config.toml
head_dim = 64
hidden_act = "squared_relu"
norm = "layernorm"
parallel_block = false
learning_rate = 0.0184
decay_fraction = 1.0
MLP neurons of a small language model. Each row is named by its layer, matrix (down: output weights) and neuron, and shows model dimensions 48-143. Each number is 128 + 24 x the weight over its row's rms, rounded and kept within 0 to 255.
After each neuron's rows, "fires before" lists the tokens most often just after its 100 highest values on Wikipedia text that the model never trained on. A number after a token or word is its count.

L6.down400 [119 126 151 133 154 135 154 116 117 132 123 129 144 114 110 160 168 126  96 140 137 132 138 133 145 148 157 158 102 151 129 116 120 111  97 139  92 131 153 111 133  96 147 127 121 147 128 137 130  93  99 145 124 116 152  91 112 160 130 148  49 113 132  93 127 161 186 142 136 150 126  95 145  92 101 124 118 100 133 140 135 158 168  82  97 102 112 122 123 165 138 121 137  82 131  88]
fires before: "s" 52, "p" 6, "re" 4

L3.down607 [116 114 120 143 127 148 130 137 127 159 135  98 125  88 122 112 100 117 117 117 113 153 112 159 146 142 119 147  71 126 115 142  88 121 122 118 111 120  99  73 128  99 115 128 136  97 124 105  64 137 130 119  94  94 140 115  72 101 109 123 175  90 125 123 145 109 161 122 156 171  79 137 117 125 106 123 109 158  70 109 127 134 136 154 141 109 121 104  92 154 161 151  98 135 101 131]
fires before: ":" 33, " |" 18, "s" 6, " of" 4

L7.down335 [117 124 137 116 154 118  90 144 162 116 157  94 122 173 188 109 114 130 118 135 167 109 136 147 113 114 134 182 131 123 114  68 132 141 127 135 129 140 153 117  89 140 121 118  90 115 125  81 134 156 110 130  94 157 184 124 155 153  89 108  90 139 134  92 125 132 150 129 152 129  99 160  99 113 128 135 149 136 144 125 155  73 108 139 133 113 131 129  86 119 133 157 170 121 184 129]
fires before: "s" 39, "a" 7, "re" 6, "z" 5, "er" 4

L3.down1514 [150 112 112 140 112 124 128 132 136 159 173 133 103 119 136  90 145  58 103 160 148 141 135 121 166 124 144 136 147 131 109  97 110 123 131 148 107 156 104 130 133 155 112 100 134 141 118 109 132  56 138 132 112  99 151 117 137 126 126 115  87 140 146 148 110 145 109 134 135 165 109 146 111  85 105 141 114 127 148 134 138 115 156 133 134 133 141 143 150 160  77 139  75  90 142  78]
fires before: "=" 70, "enti" 5

L7.down342 [116 169 187 129 119 145 120 152 112 116 127 154 124 155 139 128 148 159 164 126 145 137 113 131 104 112 149 125  99 140 122 116 132 145 129 119 125 149 149 117 121 158 138 118 118 147 148 143  91 124 120 121 169 164 145 116 177  84 171 136 168 149 122 139 114 152 139 138 136  83 139 119  97  88 100 145  81 137 147 122 140 101 126  90 153 122 147 181 100 103 141 105 156 121 119 155]
fires before: " |" 34, "\n" 7, ")" 6, ";" 6, " 1" 4

L7.down1587 [ 97  87 127 110 141 158  94 134  94 122 149 123 148 115 168 147 120 140 153 130 114  90 102 159 106  79 163 124 133  92 106 145 120 131 143 169 120 120 131 139 105 151 162 121  98 113 133 166  87 141 176  96 118 117 128 143 114 117 112 180 125 146  97 133 108 131 149 140 172 132 152 127 142 146 152 140 139 156 151 136 139 137 101 102 129 148  96 120 179 174 101 108 147  92  98 130]
fires before: "." 38, ")" 9, "-" 6, "}" 4, " |" 4

L7.down392 [121 111 156 167 110 138 149 134 120 139  80  65  75 129  86 116 181 136 142 129 118 108 114 107  78  94 159 150 118 140 136 108 114 101 120 108 133  81 134 109 156 117 154 135 113 114 117 110 168 129 153 103 118 128 106 126 136 117  56 135 123 133 133 125 122 127 131 130  90 128 104 155 162 131 144 107 125 159 140 116 153  95 134 171 127 122 157 127 153  96 104 130 162 106 130 108]
fires before: "s" 71

L6.down110 [110 112 177 142 128 135 142 121 118 106 121 104 117 160 162 149 116 103 198 113  86 115 131  98 197 135 128 164  90 155 129 134 150 143 149  91 175 125  84 143 107 102 152 118 157 157 113 159 141 109 158 119 119 122  88 160 135  85 147 140 133 106  77 107 175 138 147 102 133 155 144 121 155 108 135 156 119 116 170  90  95 219 116 123 133 120 122 126 110  98 101 143 164 172 157  91]
fires before: "=" 94, "-" 4

L3.down1002 [ 77 114  95 132 100 123 132 134 163 112 145 140 149 106 124 132 153 131 115 132  97 145 125 137 145 157 159 167 151 109 110 132 154 117  98 119 155 118 135 175 131 148 157 164 152 146 116 118 106 142 125 138 108 183 144 139 136 159 111 178 141 148 150 111 139 140  97 137 134 157 134 157 161 132 112 165 132  87 163 155 132  91 164 129 135  91 117 113 136 117 124  98 146 108 129 135]
fires before: "," 20, "." 19, ")" 14, "–" 11, " and" 4

L6.down1461 [162 118 116 171 130 174 152 155 127 144 155 178 109 143 115  95 163 147 123 175  73 101 138  87 108 122 155 149 139 118 109 117  92 126 104 131 106 199 102 134 145 118 162 172 124 145 127  80 115 127 148 162 113 143 118 130 136  83  99 129 101 133 125 141 143 135 127 118 172 132 133 138  95 118 115 118 167 146 122 127 133 129 136 132 107 121 113 114 134 112 107 122 135 119 174 142]
fires before: "=" 46, "In" 9, "F" 4

L6.down1450 [120 101  97 172 148 144 156 132 107 140 123 132 122 149 126 176 132 123 152 120 111  89 162 130  84 123 110 105 120 165 114 125 133 106  82 125 116 101 136 149 133 146 153 151 171 125 166 147 136 166 115  95 138 116 128 126  90 117 112 154 135 147 143 130 109 127 134 130 144 111 138 122 169 122 118 143 122 126 145 159 130 187 138 136 106  99 113 160 122 190 149 149 160 115 130 146]
fires before: "=" 100

L6.down1650 [139 145 151 130 127 129 125 101  78 120 164 149 144 119  93 151 116 125 154 130 108 105 129 148 157 135 105  89 111 104 128 114 145 123 123  99 111  99 105 125 147 141  86 111 141 165 154 167 140  91 172 108 166 148 114 145 133 112 119 145  77 158 102 123  90  96  94 130  96 106 107 127 141 141 134 119 110 127 163 111 119 166 120 112 104 109 122 120 132 142  91 118 130 144 144 144]
fires before: "=" 51, "s" 5, "f" 4

L6.down1114 [ 99 114 176 108 134 137 147 104 133  98  72 119 126 139  98 135 178 174 167 118 152 151 149 112 122 146 126 103 109 133 160 106  95 130  76 129 114 162 121 128 118 147 174 111 106  98  94 141 133 144 159  85 131 184 119  96 121 132 135  89 163 158  94 170 134 132 133  85 167 113  89 171 121 103 131 120 117 117 161 116 146 142 135  95 126 104 120  83  87 114 153 131 128 139 155 115]
fires before: "," 46, "én" 5

L6.down962 [159  99 108 103 147 147 141 158 142 140 102 112  94 106  89 154 144 142 101 135 118 112 141 161 129 143 129 155 102 103 108 129 135 128 138 125 128 117 119 130 128 151 152 158 147 118 118 133 113 112 109 141 111 122 146 120 154  40 168 132 156 102 139 123 126 126 148 104 143 126  99 161  78 120 122 134 122 147 123 136 124 159 150 131 141 109 152 122 158 147 153 124 143 125 162 110]
fires before: "=" 88, "In" 6

L3.down1691 [145 169 108 143 117 143 116 169 106 116 130 102 129 151 105 130 119 165 162 136 138 160 142 169  97 120 192 114 100  62 110 114  87 128 140 137 128 135 153 140 139 177 133 100 136 178 122 125  98 102 123  97 135 111 147 141 159 135 148 112 104 119 163 103 108 142  89 115 125 129 134 131 151 134 153 127 125  91 129 133 122 149 132 126 105 119 115 129 127 100 123 139 152 111 139 157]
fires before: " |" 26, ";" 16, " for" 8, " in" 6

L3.down1363 [108  98 133 140 155 131 158 141 123 155 155 129 132 109 166 104 101 125 130 149 130 157 159 144 147 105 179 128 166 146 143 142  95  94 101 142  98 151 179  93 161 131 120 120 152 129 112 123 145 109 128 173 116  99 158 171 135 105 106 136 140 126 128 105 110 141 122  62 141  99 158  65 143 120 130 115 104 156 165  90 131 140 142 113 116 140 110 139 111 118 140 126 127 124 129  99]
fires before: " |" 62, " of" 9, " details" 4

L6.down50 [138 156 102 125 115 145 124  97 142 148 122 131 132  80 124  69 130 148 125 148 174  92  98 135 136 127 135 126 143  74 160 131 135 180  84 129 108 122 108 148 192 152 104 111 125 126 138 118 168 122 134 117 107 136 126 169 139 102  96 128 114  96 120 106 138 130 138  89 145 163 140 112 107 112 121 119 130 181 148  75 114 255  95 128 115 152 136 103 118 122 145 108 111 141  92 120]
fires before: "=" 100

L6.down1113 [125 161 152 197  75 122 144 150 154 145  92 113 154 115 124 125 169 159 108  78 127 109 146  97 124 126 113 164 110 126 137 138 121 121 118 137 146 103 171 172 132 138 105 170  75 141 113  97 135 111 118 128 132 116 139 225 121 125 139 114 103 136 129 118 148 140 110 132 122  92  92 152 116 148 129 176 142 126 114  74 130 114  97 114 112 174 177 112 146 157 115  96 184 145 162 159]
fires before: "\n\n" 29, "\n" 20, "=" 11, "amb" 9

L3.down1737 [137 149 105 141  96  94 121 151 116 174 122 114 109 104 128 129 116 136 145 121 148  95 123 104 146 193 141 127 114  86 134 121 160 118 105 151 168 105  97 163 163 131 142  93 112 147 117  90 159 135  87  91 175 146 117 130 128 126 100 120 114 163  87 174 125 135 155 132 111 134 165 179 109 103 121 141  72 129 128 114 158 130 146  91 144 122 193 155 150  92 134 151  92 120 113 108]
fires before: " |" 34, "-" 12, "L" 6, "+" 5

L7.down1446 [144 105 142 135 162 152 131 158 126 127 129 109 104 125 134 120 171 149 121 134 109 128  96 137 145 146 129 142 120 121 146  95 149  73 162 111 112 150 106  96 144 136 136 117 138 129 182 107 161 115 139 100 129 123 129 113 131 158 174 140 114 159 169 137 107 108 147 160 136  99 132 102 163 114 142 151 117 171 164  94 111 101 117 122 150 115 116 140 152 155 156 125 107 110 146 112]
fires before: "|" 35, " the" 22, " #" 7, " number" 6

L3.down500 [181 129 112 117 151 181 108  96 112 117 135 149 159 144 125 125 159 170 161 107  93 169 116 102 139 151 136  94 126  85  92 143 111 116 121 147 118 100 158 107 118 159  89 165 129 102 169 100 161 149 144 134 131 162 137 143 105 175 137 134 116 162 124 131 130  83 143 109 134 141 140 105 112 184 139 128 126 151  92 100 133 155 116 150 171  93 115 154 142 129 101 121 164 107 148 117]
fires before: "-" 25, " of" 11, "|" 9, "ust" 7, "urance" 6

L6.down1696 [ 71 164  92 130 120 115 106 154 147 150 112  95 106  96 133 169 134 144 123 128 170  98 119 107 110 139 141 121 165  97 115 129 142 133 127 127 150 135 138  95 109 106 118  98 139  66 151 158 113 112 113 105 133 133 143 100 126 150  99 145 117 166 127 134 124 131 116 118 111 107  86 136 116 150 138 124  90 164  85 112 112  87  86 125 143 115 108  99 165 132 146 156  68 108 128 100]
fires before: "." 74, "t" 4

L3.down102 [ 74 170 121 100 197  94 134 120  93 101 110 139 107 131  67 154 103 137 126 127 125 162 160 123 114 141 151  84 166 132  91  55 146  94  73 121 144 123 150 164 131  88 136 150 119 134  75 130 161 142 159 133 110 112 178 121 162 128 121 162 130 163 115 154 175 155  79 112 150 156 139 114 129  90 120 126 157 109 156 128  93 151 126 126 126 125 117 125 116 150 141 129  87 169 169 120]
fires before: " to" 16, "." 15, ")" 13, " |" 11, "–" 7, "^" 4

L7.down847 [129 147 159 104 121 151 130 176 131 154 122 123 147 164 135 108 114 126 127  93 123  98 131 117 146 127 149 101 151 113 121 125 133  98  86 135 135 148 122 122 204 135 122 115 147 182 138 112 175 134 135 141 126 138 115 131 123  58 118 137  73  95 122 122 144 137 174 141 150 146 137 173 146 127 136 132 102 181 137 130 180 128 141 115 115 133 149 107 117 152 147  81 146 144 134 100]
fires before: "=" 89

L7.down601 [138 138 136 145 104 152  86 112  66 122 136 135 163 179 131 131 127 103 107 139 108 159  98 134 130 160 150 133 105  80 104 100 121 138 129 106 117 128 124 116 103 126  87 127 114 160 118 147 139 155 118 153 119 126 132 181 115 135 101 128 148 109  80 155 111 152 108 153 125 155 105 141 111 124 131 124  84 102 141 142 140 161 142  90 101 157 152 183  90  73 172 121  93 144 155  80]
fires before: " |" 18, " Label" 17, "\n" 16, "\n\n" 4, ";" 4

L7.down854 [131 147 140 104 127 153 168 111  91 138 119 108 114 120  99 153  92 140 101 119 139 110 153 154  73 125 118 107 116 106 122 115 126 141  69 175 142 138 128 136  98  97 174 111 140 134 130 143 145  94 176  92 177 172 131 138 122 112 111 112 154 123 122 110 100 148 164 117 115 129 106 123 136 143  78 132 137  90 151 142 136 185  84 120 115 121 118  98 153 166 135 128  95 148 123 145]
fires before: "=" 100

L6.down1250 [148 109 191  93 141 159 125 134 126 109 171 114 161 143 158 113 122 120  97 138 153 153 154  72 169 149 125  90 100 150 121 145 116 160 121 132 117 152 154  86 128  99 121 138 127 157 132 142 138 171 125 102 167 125 143 118  94 119 122 174 162 158  90 125 152 121 141 159 103 122 124  59 125 102 112 124 110 121 140 104 138 229 137 108 142 143 122 163 148  98 164 146 146 113 120 141]
fires before: "=" 99

L6.down589 [ 93 186 115 159 161  77 102 138 107  98 115 114 117  81  99 138  99 142  95 114 168 127 116 112 105 133  88 135 140 147 101  82 124 151 119  82 122 139  72  99 117 123 122 139 104 110 175 140 130 122 150 140 138 156 115 155 110 179 145 131 141 154 143  66 150 106 147  99 111 133 137 123 169 124 129 109 134 151 111 133  95 109 137 128 129 143 135 117 146 136 131 120  81  97 131 128]
fires before: "." 49, " \"" 19

L7.down595 [116 116 105 141 150 134 164 115 171 101  99 122 141  78 148 119  87 126 118 113 121 111 142 106 141 191 139 149 161 104 122 137 144 117 112 158 143 120 130 160 160 130 110 166 150 181 117 127 123 139 137 148 142 155 121 137 121 146 176 127 160 144 103 142 127 164 120 100 133 102 131 155 120 154 146 137 148 143 151 148 119 135 114 117 167 117 116 134 164 142 137 148  76 112 158 121]
fires before: "-" 33, "\n\n" 14, "/" 4, "=" 4

L6.down669 [135 127 131 109 124 137 127 164 165 123  97 152  97 106 122 127 140 104 137 108 110  86 147 139 121 124 119 146 164 130 125 119 108 119 127 122 131 104 126 140  96 152 134 131 123 145 125  92 146 156 130 144 102 145 120 156 155  61 128 114 137 163 150 163 151 145 129 114 127 150 123 169 101  99 139 126 161 171 145 146 108 124 130 106 100 163 138 130 142  96  93 179 109 155 137 170]
fires before: "=" 33, "In" 20, "The" 5

L3.down1606 [135 148 122 197 131 126 127 143 118 140 127 100 111 151 115 130 117  84 124 127  83 155 114 151 148 159 121 102 117 116 140  96 147  82 140 118 124 119 150  97 101 138 129 117 145 135 137 145 146 124 151 122 131 156 137 134 123 132 140 159 114 106 117  89 146 126  95 185 102 146 129  91 120 161 168 130  83 136 154 109 137 166 137 149 120 119 147 127 170 142 146 178 158 136 129 147]
fires before: " |" 39, " Label" 16, " Format" 6

L3.down1753 [100 151 115 128 166  99  95 129 110  80 101 151 116 147 124 121 130 125 146 119 106 170 124 133 141  94 108 111 160 129 121 129  77 130 133 125 146 129 130 117 123 112 120 116  98 106 144  95 165 128 140 127 109 132 128  96 111 138 142 146 116  89 126 142 178 135 116  85 111  98 109  82  95 109 147 175 158 137 169  66 105 138 139 134 166 102 132 161 173 110 135  81 129 143 139  91]
fires before: "–" 27, " |" 18, ";" 6, " /" 6, " (" 5, "." 5

L7.down828 [117 144 108 157 167 119  84 145 104 126 129 133 126 147 156 171 107 156 102 113 114  74  95 111 125 169  93 144 124  96 102 147 140 118 118 143 150 109 140 105 124 146 143 134 146 149 137 121 114 162 119 138  92 104 146 117 121 101 142 115 110 129 145  83 155 172 166 136 155 112 117 192 118 118 118 171 101 159 112 110 120 139  89 163 106 121 118 104 159 151 142 128 156 127  95 134]
fires before: "-" 78, " /" 15, "\n" 4

L6.down1632 [ 96 105 140  71 123 138 145 169 130 128 114 115 180 108 140 153 104 132 117 162  97 155 112 119 119 128  87 111 128 154 123 102 166 123 155 150 113 181 141 132 164  92 109 121 143 154 151 150 141 152 141 112 131  86 172 111 112  84 121 112 114 139 124 173  72 142 165 134 133 112 138 151 118 133 127  86 127 141 143  96 127 140 143 141 124 147 150 103 131 124 138 122 156 136 161 176]
fires before: "\n" 43, "\n\n" 27

L3.down1692 [115 138 123 125 120 138 130 105  84 110 136  98 118 125 124 114 154 145 128 109 164 123 136 124 153 128 127 120 101 143 164 145 137 137 128 134 132 123 131 111 100 110 122  94 153 111 118 107 165 161 149 140 114  88 145  89 131 101 144 113 110 147  68 116 191  96 132 147 190  96  70 118 109 142 115 141 118 137 169 153 145 115 139 144 137 125 112 110 155 151 124 116  87 113 107 129]
fires before: ":" 48, "-" 12

L3.down1046 [ 86 116  97 165 148 137 115 131 107 118  91  86 108 140 100 133 147 121 132 141 142 104 118 160 117 158 173 108 135 166 147 133 108 160 121 127 151 119 122 138 129 125 160 126 165 148 109 130 140 155 128 172 129 137  94 107 104 116 138 112 136 175 149 126 136 146 152 114 133  76 112 147 124 131 147 138 155  99 165 161 130  90 154 110 119 133 126 160 153 180 123  94 128  82 115 119]
fires before: "-" 60, "\n" 32

L6.down192 [142 136 109 149 143 161 140 172 144 147 167 100 149 119 122 181 120 115 122 132  61 145 169 140 142 146 133 159 151 106 138 128 154 150 111  94 128 126 140 126  84 104 149 165 125 100 162 144 123 165 119 143 122 112 143 122 119 121 114 124 148 154 120  88 114 175 134 155 100 107  82  95 161 144 128 148 151 158 131 147  95 144 138 145 109 156 152 160 138 126 159 154 133 133 150 137]
fires before: "\n\n" 16, " He" 13, " The" 10, " In" 6, " A" 4, " As" 4

L6.down1687 [119 169 137  87 111 142 156 151 156 121 103 124 154 103 132 130 130  85 106 105 127 126 121 151 135 148 147 147 126 118  96 127 124 144  99 132 136 150 132 105 124 169 136 122 182 131 110 110 141 128 149 110 117 161 108 127 118 129  95 130 118 150  84 107 148 116  92 165  93 136 153 123 153 141 135 136 102 164  74  92 160 215 138 126 150 124 116 122 130 127 166 163 125 145 138 137]
fires before: "=" 100

L3.down115 [123 145 124 125 157 169  98 143 142  93 154 107 154 140 138 127 150 150 136 109 118 127 122 153 125 111 177 181 139 146 122  99 130 119 139 138 159 124 136 105 180 135 125 136 129 149 124 154  86  88 153 135 117 104 120  94  89 148 134  99 152 116 101 133 111 115 125 168 175  86 162 140 136 129 131 161 114 105 150 110 116 125 148 152 133 123 140 152 119 119 137 113 135 156  89 134]
fires before: "," 24, ")" 17, "." 13, "–" 10, " and" 5, " |" 4

L6.down1676 [ 94 129 129  92 136 127 126  92 162 124 114 117 149 122 112  78 127 138 140  93  62 134 124 117 114 176 150 130 135 117 104 122 128 111 149  67 160  99 111 180  84 152 133 154 115 131 140 101 168 131 166 126  96 100 104 130 105 120 126 149 129 126 131 112 125  86 145 106 165 163 125 118 165 132 127 130 113 117 101 136  73 152 119 170 174 110 106 110 126 132 134 104 130 132 105 108]
fires before: "=" 98

L7.down523 [185 154 139 171  85  84 163 150 146 117 138 120 126 117 135 109 123 155 110 134 123 127 122 114 102 110 113 150 111 136  63 118 121 148 133 117 128 150 116  98 114 158 143 134 148 164 170 131 165 102 160 117 124 169 135 129 117 154 155 134  98 115 163 112 101 149 154 138 140  89 164 102 134 116 114 117 139 127 141 104 112 201 133 105 117 134 152 141 159  89 109  91 187 174 137  78]
fires before: "=" 64, " the" 4

L6.down1393 [103 147 171 119 130 141 125 146 151 102 139 124 141 132 135 136 116 138 140 133 183 121 175 150  82 152 155 126 155 107 136  99 119 127 143 111 150 136 118 139 145 153 123 178 145 142 110 110  93 121 155 127 106 110 159 134 122 114 115 115 103 147 151 152 114 166 101 116 106 159 105 137 151 158 152 122 124 139 158  93 153 119 159 137 142 112 115 132 147 117 154  96  99 146 119 122]
fires before: "–" 72, " |" 11, ";" 4

L3.down1278 [ 99 127 124 123  94 116 117 163 140 111 141  95 158 146 132 150 132 180 116 139 156 111 164 139 144 126 119 130 108 106 108 135 116 144 139  93 108 103 139 157 121 136 121 105 104 124 118 132 137 164 155  93 130 107 160  92 145 162 108 135 132 100 160  96 148 173 127 135 123 137 158 149 126 132 124 187 135  96 103 138 125 130  91 156 148 138 143 160 155 111  87 123 134 169  79 147]
fires before: " |" 20, ":" 15, "–" 13, "\n" 12, " medal" 7, " (" 4

L7.down1412 [161 138 136 103 117 163 123  97 127 124 120 109 115  96 185 102 181 118 171 136 149 111 109  97 116 136 200 136 104 100 127 172 120 170 144 117 100 114 124 104 108 175 177  97 109 137 144 125 168 156 137 117 138 169 107 142 139  89 155 154 121 120 132 150  80 125 118 140 150 107 130 152 170 158 142 112 114 122 135 107 127 127 157 130 124 106 158 134  98 155 107 184  89 130 151 168]
fires before: "," 24, " |" 24, " for" 4, " –" 4, "–" 4

L3.down351 [123 153 117 109  88 118 161 141 106 127 135  66 128 137 161 127  89 172 125 143 176 127 161 125 115 104 135 171 112 134 138 140 109 123 122 156 145 157 149 163  98 124 131 134 142 140 168 116 129 142  76 134 102 163 144  69 118 140 159 134 106 129 146 145 120 179 126 122  85 127 140 152 144 136 160 153 129 127 120  95 107 126 125 109 108 173 145 115 164 135 141 131 136 141 124 125]
fires before: " |" 58, "S" 6

L6.down644 [141 134 131 116 130 135 146 137 137 161 104 117 135 131 137 169  97 138 114 117 151 165 140 131 140 167 146 102  94 112 132 169 104 128 145 141 130  94 118 172 123 118  98  86 147 152 124  98 150 141 158 130 119 156 105 136  71 122 102 127 144 143 147  89 139 112 172 127 109 127  93 116 132 116 153 118 174  86 135 143 118 141 169 123 118 111  64 127 114 132 109 139  90 140 160  86]
fires before: "=" 100

L7.down891 [121 106 129 102 148 100 118  94 127 131 140 122 130 160 106 153 111 107 162 114 172 106 123 138 183 112 108 140 152 136  89 132 145 178 138 114 124 137 172 144 109 133  97 113 120  99 166 149 151 143 121 131 111 145 133 167 135 130 132 120 120 163 121 137 142 141 170 136 132 135 129  96 125 124 132  95 107 137 122 117 111 169 111 122 121 124 125 140 114 129 137  95 136 135 129 122]
fires before: " to" 54, "," 5, "ence" 4, " the" 4, "d" 4

L7.down1148 [176 125 130 131 158 150 124 146 102 127 118 135  96 104  93 163 161 105 164 114 148 139 132 127 132 138 119 124  83 141 128 149 114 136 168 117 129 121 153 114 152 122 155 135 142 137 135  71 142 115 119  85 152 122 141 123 140  91 140 141 146 103 119 129 124 128 122 156 132 145 119 158 106 139 112 101 159 121 153 109 183  79 109 124 112 128 135 124 100 101 113 124 158 145 128 126]
fires before: "," 46, " he" 6

L3.down858 [ 99 156 149  78  94 119 146 134 135 142 166 104 176 134  98 138 120 127 106 127  69 113 130 147 100 109 152 163 103 121 125 139 154 125 113  95  99  83 147 132 156 123 147  94 153 134 155  97  99  95 156 118 115 168  88  89 144 118 104 133 138 109 113 123 136 101 116 111 135 145 109 110 163 164 156 125 121 125 123 155 123 171 145 109 120  91 131 154 134 127 159 122 100 128 119 100]
fires before: " |" 38, "'" 9, " in" 5, ":" 5, ";" 5, " of" 4

L3.down1030 [137 129 114 127 131 113 119 133  90 150 113 117 105 146 172 153 144 120 134 130 105 153 154 123 110 146 172 126 141 141 133  74 138  84 136 159 148 106 133 160 171 119 157 188 119 142 122 122 124 162 136 139 109 173  97 118 131 151 156  79 168 121 121  98 171 139 159 103 109 114  81 149 115 117  90 141 112 107 110 129 114 151 129 142 108 164 126 121 167 131 151 109 129 117 128 110]
fires before: ";" 32, " |" 31, "." 11, "-" 5

L3.down966 [149 142 110 114 113 176 105 147 146 138 127  85 117 102 156 141 135 160 117 140 132 154 139 141 144 143 139 145 134  68 148 121 128  94  70 118 165 129 123 108 176 146 111 132  82 146 142 115  94 103 154 162 126 102 134 130 149 150 107 170 107  98 133 108 168 150  95 107 111 141 106 113 118 112 123  92 143 121 139 133 106 142 114 115 139 141 125 195 101 125 122 134 108 120 113 102]
fires before: " |" 62, ":" 12, "s" 6

L7.down617 [118 152 123 137 133  97 123 189 155 136 146  68 135 118 118 142 130 147 117 166 122 123 106 114  91 170 137 123 152 130 103 135 153 135 125 113 131 122 111 132 107 124 117 134 152 156 116 116 136 108 117 122 128 129 148  90 107 102 148 109 117 142 132 123  95 125 100 153 122 148 143 133 118 127 103  93  89 101  92 108 154 145 151  92 109 119 124 124 132  94 106 143 140 110 144 108]
fires before: "|" 29, "=" 21, "In" 7, "He" 4